{"n_layer": 9, "d_model": 512, "n_head": 4, "n_kv_head": 4, "head_dim": 128, "d_mlp": 2560, "vocab_size": 32000, "activation": "squared_relu", "norm": "layernorm", "norm_place": "pre", "norm_eps": 1e-05, "positions": "rope", "rope_base": 10000.0, "rope_fraction": 0.5, "qk_norm": false, "attn_scale": 0.0884, "bias": "none", "tie_embeddings": false, "parallel_block": false, "init": "trunc", "init_std_qkv": 0.0168, "init_std_o": 0.0, "init_std_up": 0.0168, "init_std_down": 0.0, "init_mimetic": 0.7, "optimizer": "muon_variant", "lr": 0.00978, "beta1": 0.93, "weight_decay": 0.0083, "lr_head": 0.00559, "grad_clip": 0.5, "warmup_steps": 200, "schedule": "wsd", "decay_fraction": 0.631, "decay_shape": "exp", "final_lr_fraction": 0.05, "batch_tokens": 65536, "seq_len": 512, "doc_mask": true, "train_tokens": 582100000, "steps": 8883, "dataset": "wikipedia_en"}
MLP neurons of a small language model. Each row is named by its layer, matrix (up: input weights) and neuron, and shows model dimensions 240-335. Each number is 500 + 25 x the weight over its row's rms, rounded and kept within 0 to 999. Numbers have three digits each.
After each neuron's rows, "fires after" lists the tokens most often just before its 100 highest values on Wikipedia text that the model never trained on. A number after a token or word is its count.

L3.up442:515526514504466505479494497504526508476497543484519486518453472492532461490493499524548537534490509483512482501506478501525476523448446501504442457471477544512507491518462495501500505509454508511491506521446470507484511477507467509521457485482512556503478486548521504523485469522495480524
fires after: " the" 43, " The" 6, " his" 6, " its" 5

L3.up1940:475542473469508489513516483534461473502517558475505501503496521492509503482511558522509472523476553483517476510488497500493504447528424549511492467488557427531499500511498462503508456525470505507485513535487549513527457508529500492500485536494499511486533521523449480505468490540460505487
fires after: " " 45, " (" 14, "-" 9, " \"" 4

L3.up1519:524507522501494488466506544502512516482495479484474486475526517483474474529536490466520508524526489518494494502494546487531509510469487474541527483505467520469519492465474517492529512484510538542513462484516486514537441525497493508473487517519471484514524474482494528479491562541528506474
fires after: " in" 48, " of" 11, " on" 9, " In" 7, " for" 5

L3.up19:491528490506535536537493549572454504442496495440494482517509527513526551516565498474456497501523509466499477547464480493464505488503522461490508502515504529500463513492488502505505506474485518467490522488556506493511492532483477518474517490517490462530502519534507514532537559466455517503
fires after: " of" 31, " in" 30, "of" 4

L3.up251:497476499455491481542507521468539514542511451515515464468521481486484514532491482520512485470522513494511487504520477467524543512509457483470486532500462467568497536504498455514538518478496540466479527520546494510487529486494499511521512528508482507511472462506477474491483482550487503463
fires after: "," 18, " in" 12, " (" 10, " C" 5, " Co" 5, " |" 4

L3.up284:512519461483491509481491512511515479509465469507481486532462574515504463480523532466531457453485521529489512483480490489479461492545480477529464507525515497452456501505481488526527516499500517522473511505501525505472488535490536534528486527539487478490489481460487483484468532516480476476
fires after: " " 66

L3.up1236:475506492514479504509480501465459456486460503487498516463514513515480500478476504492516489515498483504483494486546486508507459456528444494479497510504518479518495466496487482507521516480511497481497470523549484516500479503495542507543556516499494474473514486491513442529497490533461492531
fires after: " a" 29, " A" 28, " H" 13

L3.up1077:507477485497486512470511486468495491485449546499531503494513515529512495466482571497500545485495507531541488504510486511544520472538473472546452473505495494489471535514506459482521473517513463495518491508475538523510494466519510517500494528558477534497506538527515511506475516499454573536
fires after: " a" 26, " " 24, "-" 8

L3.up2137:533532491494485545514500504507496501499514512533561514466510480520504469512511488483541538480501496498484480530476507510518502505554535508502439486486497527502543521503466521485536495488502492532445529531476471492463481493497522501486532489487500502494501492508497459498516498507485526525
fires after: " was" 33, " is" 14, " are" 6, " were" 6, " be" 6, " It" 4

L3.up646:487519488473493476473444516465495479509521520509486496480511531503497467506447503462514474502492519509522502492474501477506487459519468475538536487491487493487527538473494483495509503501504509540511495554478456547549512512521554474481500490491515492518576477515512508508498501560509484520
fires after: " in" 25, " of" 13, " on" 8, " P" 5, "s" 4

L3.up2382:509568523487521511483528484489514474504490484524553504518525498562511509541461485493501528509488534528492505480495486514511479505480464489481506507530479519512552501446496537452506555494472520453497529459530528511509510530503486512505488488512498490462520507507524480493522518490529514480
fires after: " the" 32, "s" 16, " G" 7, "," 5, " was" 4

L3.up304:484522497508540500487498493510515428481506458539486490502531511490476489509506530481494492496522536524451502511502503522514528524439461506570530497532491497498490473495533484496486478470512526468564535521524481525495491521526487462514506487483538474486485496526515490471467494497495502505
fires after: " of" 65, " and" 9

L3.up1376:483520485466509512485518551506528498480500480559531497455531521496495500494513522494502515492510526522460482498492487465481535475529490443493529547484501488508554515489524537508424480446509517483427478474584505505538454525506508513465499514500505497543518483519523529517523530456521544513
fires after: " was" 25, " is" 19, " were" 5, " being" 4, " are" 4

L3.up1615:474550522489500493520508455534450528520474520528508528551525485518509478466482505465517504532483540536534453517536491487539442520466508529547452494504506556556516471474475471529557452504501498506532473496534450523508488500541484490487502532557451493508516487518506527514528529480483498500
fires after: " the" 51, " Al" 6, "s" 4, "the" 4, " The" 4

L3.up591:478491476454529492492484550464502507522463483470506527531512525462490537499532510537536468501522521478488506533478517487508514480494491523506492513537516501503500518508511479482481515491519506457479487529472493511521513494441540525514502482481529482515534502504544524533455459515487519507
fires after: "," 29, " in" 17, "." 6, "vel" 5, "s" 4

L3.up808:462529507502468501491511503552479513496547505494529510498484505523468483481526477489513497510489506516531478504498520527557571477474503540503529465471490494540479512505518505473530448449495490542502491501493529494471523486519514479460499495506455481492492507484512500474467490516505499549
fires after: " and" 91

L3.up2323:521527497517503531500502462527477485482519471501472501495503507518545488508484494490493500511478523520457530471515472494545471495485479476509498550493455492511544452512480495483500522498492505494509455480502488536516483499492498447511537533502546445501487506483512495478497482490474492481
fires after: " a" 31, " the" 24, " A" 5

L3.up2423:509560488462511470524508480505464546526475502487459503506477522508478467464515520502479514498514532524464447481504475469496468463492507522510455510520462510505545490500484514480490497538492483521465506484494530528498501506494502527491513489481500516514487502509440525464466508483525500549
fires after: " the" 38, " a" 13, " an" 8, " as" 6, " The" 4

L3.up2272:503481488463470498532506507515499469526500521504497505483512497510487473490502490473481522506477534538483499499509496542465495523499485474530475478528477516479528481524495583480497517467509458510499519500489469480513463476516555504524484515461546463491512472501485531511502506494503472486
fires after: " a" 20, " A" 16, " as" 6, " The" 6, " An" 5, "A" 4

L3.up425:540516511507529491525491490532499498507496503526474486513487510511466524542484486477559515568499504506528495501495549508508494484491450484476483434484483501495503501483499453518500520515485542539533491493463496506536551503486525492512497514490497475415501552505498524500500507495506482478
fires after: "-" 51, " first" 4

L3.up1998:481502503481496507532508459499484481493495519548479465524540510479501500490529512473495539567475480481487488503510477452528504512454479469498505505492509480477488490506498491538540503460478509533502508518462491509540488482526571500526486500509582500573477470502506486546525504509493513538
fires after: " A" 19, " a" 16, " The" 8, "A" 7, " the" 6

L3.up575:502513532505502477517543529532513497492484509449503495522524520528486521513522509471506505474516489466463482485534525467509504483482489461509507508461501504426464457447497504500496505470526533465503511500507523498457479522477518503490493446511552510537521513475486527514486531527542507520
fires after: " in" 40, " In" 13, " of" 6, " on" 6, " for" 5, " to" 5

L3.up789:482534492479506525490506504468492534527463499505481519488483545449502514460526511507523534513476518533470488517533519543485549531522507495466462484534501498430491504536516464479521517503544512504536545539520537484533511508503489489506547536521482487493519526504475513528464500491489514512
fires after: "\n" 22, "," 20, "g" 6, "." 4, ":" 4

L3.up1218:513515507449534474456491482511487520504465535471475518557509530482531467495487494501502539498540436523517505529498496521521458466492519487486452476510520510498503493468527490482492502498475509496448523466510508496529499495529529525495502504465446502511549537528485500487508543487551497492
fires after: " the" 64, " The" 10, "The" 7, "the" 4

L3.up1004:480517514504501458467506523498454496529532518560494537493488487453515477519488458510509525502484506541493522525466498509543535492507487509489500485503474536499474503508489497496531536515485519491469505462509512495488477497502480532505509542471518465529467483495507460470550454462470511512
fires after: " was" 22, "," 21, " were" 9, " are" 7

L3.up74:499476482534459510532492498497529468506467506539542493490491466510483497481488476486492491541506498450483496496457538537478499489528476513516457513501508496506498476489542479487492487544474538472513459526507480467530429491510492484551506486514507511491494512495459508492551479475498503470
fires after: " was" 29, " is" 21, " are" 8, " the" 5, " were" 4

L3.up2011:522500496513531493495514472522490527569529435478518500538511527507479514558487489481462529483455451463449521495471488457504527494522483485474491545493487546459481541514470488505510539480559525489482482524540491488543499499457517462526522500518503509537489513532494479506468503488511508520
fires after: " C" 15, " co" 14, " Co" 12, " D" 8, " E" 6, " G" 6

L3.up510:474481509501504505547521514477485502524494469466480454501519519492462510468485480517547519508519508479523481485526503491530512481520490461471532503477476505482446507428515489489514528534511482512489477473483529458513520495482512487472429540532494476452497475545523456513559448505473489513
fires after: "-" 29, " to" 23, "–" 7, " (1908–" 4

L3.up2224:507520501501489496474499513483497515514491511500500498518517528468533546476520510498480460468527490500493474508459510516459545470478501442572536524494499497522524488513500482501492512532503517491547510480533470523497473499486487482474504494441515503533463520478509478487494534502509481510
fires after: " in" 27, " In" 16, " of" 9, "In" 8, " for" 5, " on" 4

L3.up1505:483490502476442443525512476549521498478566530525487481565481521526525513524539538506465489461507466497468517500493498542524515531537520517506496514483494534484532452470528508513519495510519497473513491474514522515524464483454506526519486514519519516505502502520559489480483480516466479478
fires after: " " 55, " the" 13, " (" 12

L3.up1910:485496487487510502486502507521500506515506476486486514522492521463519469465546524456485494467471520508462517495477514506501478530499492545506516488529491476529524431519488484486531538516470494523508511496488495526490458532519473449515485478473449496498515455458481503504532488507505463517
fires after: " the" 39, " The" 6, " R" 6, " Arm" 4

L3.up2534:493537494480511487500506529551510475517482465491480489512502512475500509491541464481489517511471480470535504526523499537508439431555502503522492540501529510540490501499532489494531498540486465484458531549498542531519528537511542493536480500474534516513483543510508509488483485496480469464
fires after: " " 45, "s" 10, "T" 4

L3.up338:436552485506557509456502485498502490466481525507478510493492496442485453486445473497489501500507569521545538510485512468480459543488537532486487459503527519522485491519491503490477503536473506514518466512475499549544528480501483456476470499493537482529503502525493484529468468502505526481
fires after: " the" 47, " The" 7, " number" 4, " all" 4

L3.up1504:471478494496527521507505523508483519531476494523536468514492502522527467522498521502542516520505502474478471481483461480483496492500449523497502505497481495479486480469513482478499573497507525515478481531475509563513505454507522460467530514478470490440554495575499488485455520550465433481
fires after: " " 62, " B" 8, " a" 5, "-" 4

L3.up2241:505479486487533492492510516535438470507553507497510511512490484489482508540524480513538555518469480513441532489497514478483504509481493525482502548527469486528438522502564517504506450486476455503489478483496461474507495505458490507502531489489481530511478542509515525484493507516488515486
fires after: " and" 68

L3.up411:499518489521467488520545533479529452484485465484479462501485480519512499512495470492483524536525434482501522511515506466500484512497460505480526562470458483485467498546493497485493519521510486502519516511509477479527472521485493502502519505553559428531559494482524486489431509472488548500
fires after: " A" 15, "s" 13, " a" 12, " as" 9, "S" 9, " G" 6

L3.up1605:503462491502469528471490481517490489456516494526478473516515462505518522511495521473505544469515523485552508507459512490512482465483533493495494489512499502480498494524484522468498491491489575478540542504523503501491476546506492545502493536536499491482466493507538483471498516490518503475
fires after: "'" 61, " in" 4

L3.up1913:455513491469502518479485457466496493482492497457522472504468514515549460498502452489518517537531477523456463481447519500510481467513507480511499487534507494524514469526479501454497479508541488512521500469529520500512458499484541541503502508472501520557533525497523495529531503484494487503
fires after: " the" 61, " The" 30, "The" 9

L3.up218:536536493490529485494495450485477544471493542529452510507485510478550467467502493473476476492507538518455482484502516532506516510480554521480476478502480482517487487523481493503475537487514476526491516450512539560538500484481521514557479493487482487540508451532516538502482478516508494490
fires after: " the" 60, " a" 17, " The" 7

L3.up472:523487483486487523491483506479482542499559513531497542515503502519508498534523515473458513490513472424531527494469534491516512501481495518501550470522522540488512495485566494498504511514508538485453499532536525466467460514513525512513448451455448469460488490481493491483513548489534481443
fires after: " was" 30, " be" 14, " were" 9, " is" 8, " not" 6, " been" 5

L3.up395:473509497476520472487499492523457508488434491541512451529556506539462476519510484479493484469520441540463497498473510499511492425469495470484501455483459513532500517504482465508528504515519501514507465471490524513500454484487490492506489515494491471493492541506503474538479514514482516488
fires after: " the" 32, "In" 12, " in" 11, " " 8, " In" 6

L3.up1576:465496522482520548541481479516489493500497525501487453490493515529513474481493529518484535524468469482552515505454538498498526492495493488471501489532517510466520513485540468480512489528533503515525471518469500500482501526510479529515585492517498475495505495482450487489517508523500487506
fires after: "\"" 19, "|" 8, ")" 7, "B" 7, " " 7, " Medal" 5

L3.up762:457534509458492506501513521508514478541518478465500501547438522517521503503500506475450507459519540455495510506506458520515470531503478509531485456517477483536487477489488482465492512499494500480504461499533496540533501510480499473565500555459465504552500496520539488527533465486540487484
fires after: " the" 41, " " 19, " 100.00" 5

L3.up1627:509528475481498505523508476522529492513546487496511508492523520481520493497548518510538537541496527538511526523528498540505535471505513502451507487490497479518494518485505467494493491477545511494504464500471501509536511499511464503513486448486499425425489510574506474508531509471449516477
fires after: " to" 28, "–19" 13, "-" 10, " and" 5

L3.up1086:525490500495538478546513530506488539541538454460478488508488510509472505495519537500500520510524528516508525488444516469536522487500523528496542504519474473466500496529512493500497480452456507466493496497497529469494522552512521494514484512476514539493448512516500487516493481485494511486
fires after: " New" 19, " in" 16, "," 11, " of" 9, " Los" 5, " de" 4

L3.up156:516492494526483491481502553486506521500480485536509537505508532497529498474546537511459503502461542485546492458485529513518515510517440501533467537502488492501489446480505511500522471489496510494456533525549527515506469487461500514515494494484488462531477472421480467515495551461489540536
fires after: " is" 19, "," 16, " was" 16, " along" 6